{
  "qk_norm": false,
  "schedule": "wsd",
  "decay_shape": "linear",
  "batch_tokens": [65536, 131072, 196608],
  "train_tokens": 510000000
}
MLP neurons of a small language model. Each row is named by its layer, matrix (gate and up: input weights; down: output weights) and neuron, and shows model dimensions 32-223. Each number is 128 + 24 x the weight over its row's rms, rounded and kept within 0 to 255. Numbers have three digits each. A neuron's up and down rows have the sign that makes its largest values positive.
After each neuron's rows, "fires before" lists the tokens most often just after its 100 highest values on Wikipedia text that the model never trained on.

L3.gate104:094094148105120115161130114132100134108132131117151092132168083128097119119125105113161125107120151149154148144095088136122118134132155110154162152090117117090129132131084101164159140141105147067135142127099151145155175120122111167106124144127129218144121145109167128143121125086098154109145139119151120126102135156153169115109136156128134146094144135132074150127133111165159103133155099131145091130119126095104124172111142101154130118081118122149110142107124097175138128166145125151121095143138115161081073112135110113135135116113109093157152144127175130156148136120114138141
L3.up104:086122175147157130144144086185100123142106128093115104099112144116102092074101121121152137110123146084111090146109127146122129098112116157132129138077128117131083104127132102157111123148116104117159126147105111150142162149112128138146096095123136129127137162154161135097114101097082140096153092121136102153106149118123117144135113070093108112111164136096121094139142127118125141120152103126122117118156142088105144137173091144135155124093135126134157145141104115060202132127145137175122166109116128128093100132121117125105116160145134081126104124100141089140155166145165144134
L3.down104:107100105121094092107134126110079107137135138095124114149150126132109108107141110120142110125147166124113155117109113141095167148117144128142103111152148147108135103115090144143137117119108126097123118095122120140138110135147123175080112106130098158082152127158112114142118138081141148142200129142140126129124123107215143115133115123115095152099117118142118133113163121154143108154126115114112119139094124136121143087077128093150166127114151153129171131128061152099097135136126117121153103095114090169107070101140138154164120139091105103147116167115167165168166128149133139175
fires before: "|", " |", "\n", " 0", "."

L3.gate33:111076119136181105168111128122107151156128130135185077125121141121125112093130108091124141165071084126087112122126090149131131102138139110154127105115125135142171128121139063130120158110120109065113146134169065180138106146143127145127131120139167129093134161081132131108130083151170122105120124110113170103124145137135144122128135119139109145170159126194150128149164134149128112116123144133139135125116145103083111130151165126148123121183153108165117133140147144164137133142109113147125129112094123108116152151121132105125180129106095116190084122094127137122129098180151122143
L3.up33:101144116156144110118141157074117134106143129128150103116137150121118142123094168095135128173123131132117159132127131146120154188150121143143119112118129120135170102129139110084118147115118137137151137157145113175129145122118139103163189140132141105142168086159123098143112151125134110116110088121129173121099116162105103123142113115126120131154070148147122149104136149163114110127179148133120164158124148156121121132090134142107100119173152119125146112149129129128095092129120145152129153114081125171161123119154115124139134081135124126175158106108164134145160120138124135123
L3.down33:144153112144167124138148145157154135099179143126141140153109127115068154125139140142147155098078111127099140118136096113150127095112179131114129152118125132099177142114140108143132136132154131091164170126135073141136136150196122162153103122139130099120138156120156142093121119130086170088121131132112142127169132142103131101124128092126135103160111146121143054117133138120133119099173148133129145138180178137125123144057149127111162101137154120097111116147141085111105116090158134129077130154109100130139130089096151160152170134166145154146171097118132132167113106114098127112
fires before: "-", "|", " as", "=", "The"

L3.gate311:136098132167118103113109138154129118117137147190121140134115113135117173103119147107178146125092160104111115138127101142114130111140127109109113090130122170111106081122131128173132136172100131097131153136123118124149161128153137137095174131123152143104128127087118128140151156117197093148132120090152133128085102131164141150124097140139143139161125148147145136129113140192141100145151119090103167140109141154098116181165101120130147090144141144184120110131181086108154132154117080106123159151134156148135118128151126117160166112127139134099142140190140113133125159123128128160
L3.up311:154100129120135167155093087101146144098125132188134138088146101134135139156107147114130128143156088127125134086090128145119167127187116149092164099124102127142133155130160130180138144165145094102117139107090148145112153166127142137174131108149149089125093136129109098115082139116160135115127127123143128142167117144154106135099157164129130147127129164112105109090110165170129053129142141080136123108110075146101127149130098129091164125107150137163126141147114131101143088122161063097144146158146159122182137136152138079143136110147153151155117128142093111100149131138122158162
L3.down311:110114120114145094144140119118104148102102116081141149122142094130137159095105121123164146165098140107106095102105152168128159152168124137126100101129184131094144167104129143131134128137084165134122128135119170116125120142140122130114134118120102121124118088115074139137121157103225161155200097130109122160072117125148117120150107117125131139159170123122109128083165108115118112141120128109128102135092083143137103125098131166132145128092125131129132131134159138123130101150113147101111129148127162140151083114124116164140145105103129103138125109149140117104124061089167171130
fires before: "="

L3.gate586:121142126148167154083119114101139108127127172138162087101151149119143174120181154131137109140109116114105115103135092146157136126118109098135157122176091159124095136108112118116147162169110141132135102149157128151114172151107139201161136120146111096136114111161115103127175139107146158144141090125154152120128149124146185130148140140096146147151089141093126085122120125179140106134124122150142107099092131124121112139135091135117115133158130163153122116147166122096119119145135101101154120131130125080137119085125166171182123164127094129096128096131135119083148128133182130137
L3.up586:139156108138135121125166139149134094089130132174134128128161146136112159144122133140101115138100150135071092138127095146146155150148146098118094156134146146101134131139114139104178137156142122092098096151111121120142107106113144162190125097122081097150113120131089111123121106133122178166114154123133146090140076117134136117123131163106132180123141140095160103132092096148155117133138127109116105104129119172138144126156121168156105131143141155127111168112180120113131090165104140116165153161166112125101156118133156159156121131141125118109093120103137131092128082127134114111
L3.down586:120123109093094158151137104161122124098135132126160107129139128190144178132145136082099156121091103133108145085174123136096122098144105137179155135146145148067153158105098115133137148130097129127112128153088147152143140092118134158158141096087162097177111145140136115114084135107110096136131131177097128129149098128118126131110150162140115179133102125118128123139117154145121120142121136128110133100146138104166119090100136151113091151102129146078100127112127127176172093132142145118130141103123094102090143136147160114145087138140084143095101136147141121110171102098109142121
fires before: "="

L3.gate78:145146131138120149129150119144088126086115163159118100128123116127149165200086178161171152166151136114135176152130127143150113136135184124112159094126144116144177126152117166161116158156104099115126169180134134148153154095154106110138117110156102110102114128135112118143156097126149125091144116134131159134096134146168109129171089135109150147113105155109123114103081108136140127140128139121100127102135132151104126117159146098097141135130107158164155137137158135125138121136114115116144146125109131116141095105083129140146131125095169125095122161112116140089089133100180176131
L3.up78:138136090139149158150148111099094144139157117143113091159145126132105136113104171216137084163118160107152167122076101096118126135163149120126138121104114139098117095152180103138128154127118130138109131167092115150117159116130100160113115137143096161148159109137094164138135078138141091130151158139127107135138143132131127114114104162102111134111138206112160147124146136120153118126105106113137127145162139097123144163131141151121106138138108188157166148183108185140129113125156127112105115189134147141151112139139100109130135145175169151128104146179103117093131130176130158148
L3.down78:171123110146140115088121145129130115094169105152103159158142068110107165142132113161128146132127142125132204095122113122141110158129136120114133138112086101105113116170123116144122140145115117105099144109105145126056175146118129134122134121154126098115086108102089096146102124113215135127149158088166106147118167120119114123163079147137124137126136149098146128142114124117151116152108136110157123147106108134164160154134129095124075135126105156178189164135090105118154149119156161126134157150145138138104188149130138128161150132139111131109155145097118180157107145139163173176
fires before: "="

L3.gate547:113163101131151121118143146148156127092109131106127155097146078124112106116144127143167178146137151116145167138141115107187052150111109101103093133126142114115145086121148164123095122130129111086125158147177112099140142157149086098158178165155096103152122143104159129125130123139101153132103103114132139125137120161166155138158127135159108125109137108072073132134087132136083153150156107114128115152078107129137092075140139131095136150137127141132138141111107174169138128090151142112190125132128135111125111126115114122151086171129134165160174140141131110159123119124128124127
L3.up547:127157109132154130090155133115148153138082105103140130118117116072118148090175130137147154136079134181172173124117145135120119116121147149093163126167131122136092116132158123133124142144124120111118085112180141138097120167079134136122125134186102078161150137126139180127180156121136136114114107094134119063125114140123140100089129132130069149130101141128094149121143077136090124111166160163108153148117144118077109106142126121111112101149110143155145127087157135137126156148114154108129133137129119151133119145125127122100122152165123136139130119135156099143191114134112086131
L3.down547:127137140106124153145152184113142134114123149128132117114115143172104160155167108154113144141133117102128132150087123078155132075121128118115116102111091100136094123179136121140129181155131134103158159118169137091116104099126129129075174108157099114155123087102111146142146150141175130126143127108107131128119120154130119092136108150145124121121133146132105146105142112134091145143120125124143113116135101099122114154176135113092124102124092110144128130141157173102148114080147095167155134155073130204133151124136137087121073158144160149135095125086129113125134111129130109102
fires before: ".", ")", "°", " (", " |"

L3.gate608:114110133114125135158134111125129132129163128081137116159105126108111127156134117130164133128143162142143097085093110127117123139158111103159157103133121103127102083136098123147115147135172144112128113070186133096086159136108099151131109117164131137141156138150102111090158107134139120161163129096109146119118118105146125137125169163134151132112127156150137138093093077170116099121134143119143117147133159134127165108193180150123151140141090111129158098107161153142098142120105137097138135120137068184120134111118112144098091134100123141157119154157168128137129086131097091166
L3.up608:138167114134130133061131137106180120132140180078169144109128110141124105118131119121109130117140138102150098113157140109110129166114132143068099138114110132115157147179127143165174135130145122119116130161125157124150164157126120126106133177123109101163152156139138096123177167112131154135148103177103129125162128166132100122130131108122155107143157138130111117111109137121153126096153111103124134136123115100129116101128121094183139080078158137122123138116076138097149113120130153130134103129148136127129149110133131104111123169122143097138143125113112151125139105146130149089
L3.down608:164113110104096074127105136122100114152170130088165116192174169126119118125120109108168126125155172120160114130129144156084170149126109139103074118140128137137108080152087141131160143117160143119123111127117107083106109170129107100113093108130145120130134119140135108142185149119170087150154149115146147110145150135129127121144129142087097149131156117161108115130131111103090158078118119058122109147099135151155120155148138129090122102102102163135149127093113124116093144160096108113148115144118141142150152143111147118142105098116144119146095172092145112168162111163112155119
fires before: " |", ")", "\n", "  ", " ("

L3.gate81:144119101121107147151164168152167104115158159122076128129171161164123129132165155112114156127093090098118148150110075126144129118131102096155078114111096133087122139158152141119140107166139149105161132103134141129134138155108107199121128100121130131116109098115075151171144127164103146152137123120137099122114146132140172125154158175155141173076156161128132120144142152100094125134126100109130096141144144140108120065134132160097127170122143158145149122165128128099170098127147094104127128153114148100134121120058175135139167118134149121143101113130117126136136110143128122103
L3.up81:104119119128112150100117155148117089139108178111097135113123162145150131133111122100133151137109119131153138156133117130129178145115114155148113124133145122056104114153173139142163129156119115114147152146129131087154089120096107186157099113155111115151101114143066145166096119153125137126085122097117117114102069118142128119164157165108153137143111105149119113155125119106143119077114141111124177115110151132107136103167148144097136139129152094140152143148136160136113096137126106125145151144137129117134177145108170133131163122074141141118094121090155097159153105137147145125
L3.down81:140133150120160164140093152120131125159082120165105114121093165151128150092111161092145155135099061148139160139147083083148116164133095106128156135170093139068091124162162135114122096141116141093134084152146114134150122130129111143155104100128149138137142120138085153137122093123150146175113151123145060103096100099140126135137103164139167140131115113134107125136139097146144123148134125123138094156131157117113159117127160123100134173156146104138151142143152116151120118112115082084127117171138162154108125140116155158138126127112114127108108149114131085155150132130121117123
fires before: "="

L3.gate448:153113106114146115132094131122134133123101155084141128159108121133098096110149089142141180116129141101100100089156111150115147113120154145111114124115139129132147106119149172140135115087175148164140127119154129154137109124163139179117089139178111114106066163085105134120130107142110118179113119162102135146098157118145117110077105150163088133127159104163148125121113063115143143147115172113092099113136104121123147108106174112110102103097099173113102171084138141115072117139147094121101160144133113128110103123161160137114131128119093131123154107142124129110162116116139112124
L3.up448:117141131153103130105138073119092134137133122150131171154176133120115096120142183195094127115071090145124114094127155143115162114142148133105178133096161136117107119162161131179135077088138154084129146138117158153150151166142129121127147151063058081168144111154153133112124148114103190059099137134129109135086164113113130130132094138122089137137162126133130128136167097150167167102122108149129117146140122113087141127150092107124131108127121104137104144125116106122074122108151131122155128092122096136151065151089148142150135121117126169184147127127109116126147130124134108143
L3.down448:170171099104107189134200160144078129139139111104086107099119163109127138153154159139112166155133122137102132093164146153130145112174127165139131122118083129177159130127151117076163112097161133151173131151107126134130124136150141148112137132122089144137085158147110122150194126107128168123140118097148106126108103153155097085123122120103101121149125122162150142108148093110123118112175106113103116146132102094121146144103103110101129102127120128138145131080131125154091126155152141138145171133126131156160148122124131102122118128127145161166146128140117084137155119121081107111
fires before: ",", ".", " of", " in", "="

L3.gate395:189164130121098087065175119135150139144129180116113115142090131128144136132148181130143138114090094098123139101119137140154143164143123130085112072111108124171130107142110118131140133159153127123096112119142101096122131124126130080151075109161143113112138083161126129096115116107155105160109143112144169177156113130156082141151120155079143149137112077123124107148102137119139149145112171156136107109156154073109100153150121105112109096099122128138153148121113157127122084158149127090169149152129150111139155140127087114114123089110113109123115111127118139129142147103151139127
L3.up395:132159114141116112139187165154164163117121143078116120111119137113150171141149192127122128131109150133121116124084141129148142133118125092105110137136092107177157126152103139159106132145118115122093137111127108084138089138115110109138119095137131102095147113164108116105120094116184100154108107126184180130141150145149066149126086154140121160125151143106154122149136139094127149139113112094103134091139148065090120183116140148118110079111138153148143154113119135135156163135125124095143159145112160116136120112140133134073118089143155109141131097134137119110137116146146153130
L3.down395:134094130136143110125152164118165086123087133099084111128159144101143146132109134145128175102113117171116107114123124134138158115163160103132123079162109101131100113137132106133140127155112123160136076163166111125155146097140174110138122131134096094125138146123131116110129110136204183125123144124113139164103134121120116129105130174108147135137106069107134095153127145145086100145110120151149145149164127132117128125134139122061120128104127103170101130114104134140103118133115080134130132143117158150112151141131166137123129127157130133091136145101127133116136095124130091154
fires before: "="

L3.gate147:124080105131116118096139116136118123138133110128111124115088085113092132152153144097172135130124168075107139102160142133179132168141120137136154140097123141129124143123144130160071144120122132140094121166120098144123103190113151167106089119150103114096112129152147152088114146101135100099091111135116125119123102120159080156071117121115094114131091143130120074133112148127093144131130105162145140133090117140122130151142141095112077160114081173126125133164157128121152091123194107096134150114171135067121125158126100103169165115079120105097175133133118132121127112106100136140
L3.up147:148129104154123176058118143144132120134104174129143129095102109131129121160146121135131125119150097073100129126144145098133126117171119136153069100118107131124143119185121135154118124140130130132113124168109128134146108139137130068102120130125132198124128155143109179120120088105151132116100135171106119119121116124136103105091073138120114163125159170137112083147160175136119105125140132174120130169153134149109141136071140114113130159116117138142137116157123107121170145098127095115139150109122145138124139146174144067155131112151137114103140121097113142108096110150097086158
L3.down147:110125158167152136143136129127114147102083091132106141117096121151104114143141141131152129102117136109078180167111133100111139124147104155155129070136110110136153130129120132108166150139118121142109154179088121142117153113159159125056104101148150140126124102148114124141132116133116105146162094142140142158121082129158109133187117153123137132131119128120159098129137155135129110150131175101146142153158124149169096147078135108154099127178090144156167115127150100101135102117151118135164118129106139153109127138146142110154106111113159099129095191126150146134067105145116154116
fires before: "="

L3.gate224:123117110115174170113061117118172140157122122144095167160119104144126133131167115119138156109117148104141157134134107150181128096108129167124140110117147157104139139118152161137145181130145158114141175157136110116125161115159095116143117127116087153124100108112140142149116111098146158132124118135144163115101113162133119147086102141093152113143117107118159120160160109115115120119171165088144159115116132098099119106122135177122158100131095103117161126116137122128111179157140141118173135166140115167136119118117126107113101120145149153112196103126094124134137095098137130176
L3.up224:105147115180100144145157134107122152142132101129116142157103140164113101159094113170134154168137133136135133126148095148129137125176118130129086146108101075169165127172141117143115158114135108172107153096098129146127146143141126156128123087133122168138084146130086190124126160118182121159134144135111105138126153123103091123126098130104138101072118109138139115120126132129116115111130138118103142130114161081163126101132130140124128141122086167145146123127102137149073105107122147102177159136108147164120128088099083122101134153140115134122123166100102089109146069113103105112
L3.down224:119121138091118164140126132128125179141106130107099126154148110175132130180113119144114140125170120155155142182134145146129107112114118135127098127090149119125118117141139119150095135076170110093109174114138163106131136110091115133096112117112110100127126141112091154122145136140189116138116158131094070118134154133085130106129155102131164126106129153130140111119117111143164119136150117081126125153117139095101137112144150140124158060128151128167150110126202144141159150111142161145077135103113174189148151101111100096118132141127184141079164117153115070107125137160096155092
fires before: ",", ".", " and", " in", " ("

L3.gate473:098156099127158118118106146091116144133135130134122148121073095133142135116137110142135134119144141121178109117143121149135113152160164105102151092132193091115126132126151131127124152144189113141098099146117090137113131086137140173107122178124143134120114141098090133109155142118094158124101127123079111115140127135159146095129096136092138158158109118172125103127160109082135122110111148145109098141174125121128122166102148147093126151097113147160159134153158105088110152138144093161144129110159099162097129141138122115194153096142134131101141141131111156138109112088101115135
L3.up473:109149113139134141139103111133095142097127136129081128114156117155130113099132083129086133144133131103152149128133068122119072121134123112077153110159119095087119130098152150112077159167153139126087118153117142143168138105139135140108159125117102139092181140103120158141140115114131137115147082116123100050115100175133101129148094136123140147137120148177096166121117180092129115130168142135097108164108159138119126152103177148105149170119155159155165142166144078088099134136138103162132117102125142116121131119172170146117151145138102120097134126127140188139101142118088149115
L3.down473:174090157121093097091183090140128143124132127096085113125125148104139117120124106102122124095131117115127129137124132110139154129169114107150133094162095119151094082121148119128117109129123110111109139149143076129111117136163095109137152105077089095125137130144161168152141124164138126115131087086106141161149111123136118196147116131105153138109138174117097147140133172137103136141133125115123101171133112181134124132166128090138108090091100139108155103094159120097114107120124145100114117140143147094144152152131149128158116165143098108110109159139147112111150130120093120127
fires before: "=", "ent"

L3.gate290:130082132123158089146118162175101140159110169115134128096111142119112155153102171097156139157126135130107105138130066090131114099177118084105126125157122115119153141097121131120150122131108160149128145137087157165124111098148110087147106105141132182148105133152112163135126139150157130123114169113112101118130120146144133125142095141141126121123131132125122148146123117145167130174103146119114141184103159093102180129159115181148150136110123108140053148163139083141146136101104140135185120111126118101140134144085121141095124127138132145117187112137101128122139122091126104147
L3.up290:114092120134181121105097161113089147123125105139114109130090197124107120127100201118154143151135136125118128096148099103108108158147121120119159123164112099150134117125119109124144175167118169116125104132125125161112113148166135089105129117119144153140121097115122092132137082091139083124134131085147148121199141140180101132091149088127116094173148123127149081170107164126108112156106143081147145111097153135093153129097131158108135119120147165116110151110085107131107122136136120102127153122148102116148062148142116133146137153123099144126173148104143122117122126136139151138
L3.down290:127127090112115138121155122146134121121128139115118123171194122124144098116119092124114153169111123099130079153129112129108174096182114089083137108121132153159171113109118124106180115104166107106142110098135140125116152152180112135137113130138147163141061120170149113116105118166154148133120213094118128119131125130129157102106149134130172155154154158151121124128074125143175140104151145167144091125099147113133157096129135133135105141119119139103131145156104099176168142140096139158173130093103108122100112153199154124115124137129145126140130102123121119085121159124116123128
fires before: " the", " to", " a", " its", " his"

L3.gate415:149150133104105141124105143098125131147128158135161091157111117129148142127128138170134132128088089107179137088140157139113111127127128111122121129137096108121190149169147109130133115128140159107123076068150129095127163129108116147154118105152142156125130091108144153091075143111107131169086150120168148110083173076102133129124151140126123158134100097134114130140148159126110138108162175163131158127106142175119097101153097137144105099125109141087127175125104167161125125167162120121131121138136143110132142167110154128080097135099140136151133179137185164117083124159130161145
L3.up415:171116128144114101133132102112105142109142145128118074144134150095139159135090148147117142138140145113142110098104086138148144131113156135113130148115158114159149109089163123116106109132142145132126131126119112116127141106137114109154140133106127142122127161094135148074114137123138128101135165129131107137128148175124124137132092143177158104084158165139112172109138147166131116105114132108083155154113165097165125136126170150094138125150088122174134134142126139147144142112074169116127115138133142082136106132090113089119126120173092156098121181111120157139136096145144091110
L3.down415:131063137136159074139134128127079099148166126141151125151156105116129139125101125095162149150110150114101144112139107153155130167119085130088156128094156168139105131126152094124142105147129124124138145121142172115141115110174119146157103156126117127096108180098124163099143136133124118154172147123162156099116128106153169123053126125112147140095125147170076096120165138145135170080087083145141178124139077124144136116084127145141109131161134117162090176131106131138127092139099136117116129145110107129079102129139119170104139104124124144138146148140128156130141137148165114122
fires before: "-", "|", " |"

L3.gate388:098177128107098138100114095088135140145179131138114096120159108144104109142152121070158112106140111100100128122114137133180128106162182097073124102138095122109115161144130112125116122163135142112124133157134113158139121159117109130133152127122143110150136154112091173183123113095157124083139136088110166121134133153159153154093140167136136158131104159167130117105127120138115123117126124075128151116137124161130127105125081121099143183089164063136128129147088123116128154118111124145137146118118111120120129130171144143151143120122084159123149110155151131165115139125120167124
L3.up388:137130106115107139110117199118108142110153144134103102118185158175102127094101126133110120149077120120086149086108109120152140130139156142110128086103146136145165126116122139103146131133109157133157200122168130125145111186131131139133126135090166116141129173166133159177142125141118120097101158135151138119121155169116141078134095126124131142114155138107128115140114153143069111109130099126140136166107133134127153127142117160133080149092155163130158146168139153168128118128133121148130121164171128144124079153110171106159187120136125142113096120148112096112133089115102135122
L3.down388:165124124119133129106171183103121131148148103157143158091147154099106170127139126115089135123132146128124172122142103091147109137131099157155129122086114092108088129108105094166175124131131147176135135173153115085098088136144145125126159109152136122147141108125152094141100087149121112108094131160125139147113159118144159107177097130105138141111122129103102118157139139118086143122099108131133147177120095095122094127137150083120123106185121169130120139139152105182104119124132110090121149143144161084128138119153156117142148137117121101129119198145143120141173095124136156142
fires before: "="

L3.gate644:169135134100145114108132144127108132134161137171120123155094066155122101094180104097150139154108138129115139154113134127140179128142137123143123127100091123156150159105150126109119147108117115087124120153127126104138138149180099138146149127132154152120123120167132128133112150124162085131118131128098149194135124154144110144120162119093149129171158131220134151099155156140163088143103118168151130090081154128090081140131106103107069104139128150127139118139152126133162133145147137139080158114123174115133149180144130140148133121106177100099128134145071089140135106142133141123
L3.up644:112135104136139130118147093105122142102131136101122127127120132108103141137168179134110154092101124146139120111136155130101126152189110154145139085103172107149130134149117097137158100139150101126101103157157129143075165137132109136115147121152120168124093175143132114086131120139150117135143088132124133124101148185127097095080110097131108159102088123136086129117117159156107114123124124134123165137103168091104148148120122132115164075112143131116129121126133145134155097122177139142117129117124132142128148123160162068094093118173117152106189123102124110108137094111116172158
L3.down644:138139159092118126148127102101150150119130115108125037118107118082099106117111104106110137126137152114136114108119124104094113114148122138137135100122160148087125111121152102127131152108137099115153131151147112126131147172157142146119106145108129118112088140105144168146129098144196119121147121143096143094121120155108145086095125101128117146129138138119113103145134084156149150130183098126122123132125107114149124069103111106116188091153176096089138111129170099142105143088156110098144144098135128172143131123163152097073106124133105121157135130131110114136164106164108123111
fires before: "="

L3.gate113:114137075136150140114112085139137102102166151154100163164151128131095162131133145116129146159109098089135134112135139144148113102169092128122122091165132127164127138167146136124087128189157113118097187144109102116123164140114091141141131134148136087147119085123097132111124135126156131176121119131163155132152115125143160151152119174121128137113120146131120133151096173113117078113156123169105104127128141143119146111132113157109142111115118150101170162167161097119173105185151081113136149153120149137110144157146147110078125121139156132119169107103143142106120117123132158134
L3.up113:141130104123124160150156134129139086146160128129112115144135143154149133129108133139143144089111108141090143121121105092172137148158140113117132109167126120117162138151150116148133164142147137101080146133124126133128139123128143130117189136115118138149071124092086129134192147109203162146080107134089134120138138135141138131098105186111144164143143136138129108150132143143128117176144124145129122146129135110141101143155131109121157151141126155140151141132168107122162098147130119082098152186097181092133135139147129143121114131121137156128136106104115149078091155084086161150
L3.down113:146117106164157122123174120133111098153157138133151120114111129121118110136121129123121106099166172152103118161120099123146117147137149121123103129122168149106161118115124141142150158098122074125161149118082113131101120121103097118095115116133128120102118167121110162169129130138255156108171123143081114158087144149105130114135122132149136145103144160104124091073109139101124114142105098120145089127175127114111124119115132130135107112170144102117116119129130096160130172131123141180106138136113186131128121134121107117169131129127131133124086131121129119136125128172149135126
fires before: "="

L3.gate587:146126108183146189061108137120146154152136152155133120132180132115150146149109136105138104122093132163080127111111124131115170122149097142140140085127144170146159135107114122123142159095147127139155105127121118110170138153125119148130102140163131125177115088140135112134180101077173151183103108045136130152152118126152148175111141145111143127157116138163150163157136105150139135139113137144111132192137161116079130137115104140100097129137067147133086125123144145130120117124113118130157129146084156088146089117160113117122125149115138122135116141094116129102144126143157136128
L3.up587:150133092148133140103125164103122157132169166129127150176155129115100122158118161101125089118106126150096176090114128152127138161120154143126113154136124142130161152162191110139121104101117120138133094116132135141140115122144128135101142135140135097185114117143107114072167118113179132139143084089103083126157153139140128113121124155138129150129124144160116139135106117169143115092102122146058123163088135102110150142115130153112142125113139118185175151131151119105117112121127115137112135123077144092147114107127142103112117128152110120119121150083148124139109138117138155117
L3.down587:110092108114101111160116081153181110104132167166115093104146141119119180122143156115126160122130138140136144148119131160140122132132138129100127145118146113126108122130119144171129169162111071101130104159127120143139108131118148108140181132106107107115127125079107161162110107106189132114161131134117136128110136132132129061132144111151110112109119170114150131114114149155121135104125139133142116136112138093126124130158140124159133139083198112132096161116112161163082042146147146154122119117116158137112133126151163116105084099165127134156190073065150118113113113096138151148
fires before: "="

L3.gate89:105109156142108114120129108148113123147135172154193143129110112113137149108138083128098096105137142122111127110154104161175108150150138125145127104119138118138179142111138148094098106152185127101159129143140152114113162128132119092142125161144107148117106137091151136137135119168156097149094111129149131094104098094099166135132102096158134097127112103150102116104147082153105089168120091131156126162074164131144166142174119092096147095145183113102143137110167103171163138117093141130124151130122130109179135109139147113129105159101099098105168159149140162135120106165144151134
L3.up89:127145129148127110189139144097120115096157126134198143148118112138112153105132111114105095144143110116118138110141130126131170167142092125153153106139159048138129118087167118130137135119167107114132140103096161138096140110109048125156152136139139181170124170140155109106129141142114104166176127139117113144147176127094114169143179126137124121129139100125098126120159151155164132140110168131137129145134135103139109126126140120092152101141183151126134111119168160144135156150087161119141130119117121143131176099147119166147149129133118137096135127166184119186109111123109112175
L3.down89:105122125147111117109130117137157145128142192133139119153125150077123100143115139120121114175155139157110126132159134114146128137104127100151113092125147104091145171140127132149147125117132118130085149102119124092080148114122067142129107124095124133118137094115149166127101147147127083175106164141112084144141109115090108137156144145145154107080160107142093138130138158134105170105098126185160161117129150125120112107116184111136124150083140161154136148125146130116127107150113135138132125140165153177143107118113132116177100134122114131108128086111174157154175109122140117181
fires before: " |", "d", "ted", "ti"

L3.gate622:115128142078142078120127153137170140125166132118123171153126163085082070129129154118158094129173137114128137133099142112178111170119141081162167131144085129109179145077113066145133086135114120110131132146125144150129125105133088106136110095147132105129108149124093124121155122105101122123125093109148106149123132110107087125139158145097140168126165122136083110107106131116101126114141097130131093117085078155129143162107120120101107119116122125124123156177123105128092070115153181109121129144099113154151156165115128110104081134123104186113107113143118144129105104138160096105
L3.up622:107104115109197083115124145141149144128161123136134134172151122143152069089108162116145120152147131152090112156113125115130141131144156092130138142111096126146162118135108149173115148120145137100132132119130136150145162114143105143115113068157116147122096134143148153120132104132154146114084105101160143175101129133118113140151143159136153133191117178114098107151125122093131120121133115143140117122152098165144127151146140137126131116113126096174158144137100153166131122149116151108129111158127095171147074128137148054149098147121105130095130104134141121148112124144097130088
L3.down622:115158144145125150153148112157143160149121120134132145162148170139149126123133127134127066126148125185137120107150130136147114134148131126110076123055156111112130129116128107121075101118143113158115129136145145141130163165109042154119156135141093130142080153125061077092139174159123128106100136110116129100120159120117139122096148136167152132202134112140107153128140115093159123101132110104142112134182108153118153168127126111109111138105136144190156180120146168142140113158136106128140119137135135130110145141137142103120119146080133107080122118116140159153093145138131169142
fires before: " the", " its", " which", " her"

L3.gate274:151143116117152088151113111114121144130095149128145129131097099123160133196129138058145120146092122095144090119143101133141157130091157140125079152107071175112126130120128087110127138113142108121104118166132151110109129122149143129115090170152059137128124106121125164160144097091161122128114147137116174153153086127138110172121109142115074100134163107119127101106137139113171123095182119112147090099104081140131140146134126131089128133119133107115140122104123109137125109115160093090152121112142157155122110168106135117122107146112161131158103141143106173106107097157119122093
L3.up274:113107069119114117105148139112122087084086154131096096131138128093120113109117136139117157118129083104146127099112129129135163163126115116119139095106122156147139154148167130119149140124151131131115110133124133139151115083079100129140101140083094144116143141146126117127168089131147148143131100166149152115165133109130101123115120168118103104154161069121137168130116128114122150109173107133171120106126124202123152108123095105152147117129109129110164143132146159119160172135135112141148105108064114152150160117119171141115142114164120129150081110159141100119130121100084104143
L3.down274:132156101081127128108112121141157137167148087141128135149147112131150154133112098112143145139093151130120108112158085132157152130121116096122077113107106139105176144143141138154131135081128134164117145116119127152123132108140136108131084158168123163138126114090127132146114092079162146148155153143152152130168121141064135088127125080122130106099130104113126129168140160101123089134146144127099162097157110168150123150124136110119083111146079143068141100100099141133100158074135100112144132118108152154153152107112150159140134145169129144139128145139113108097111139104155102119
fires before: "s", "."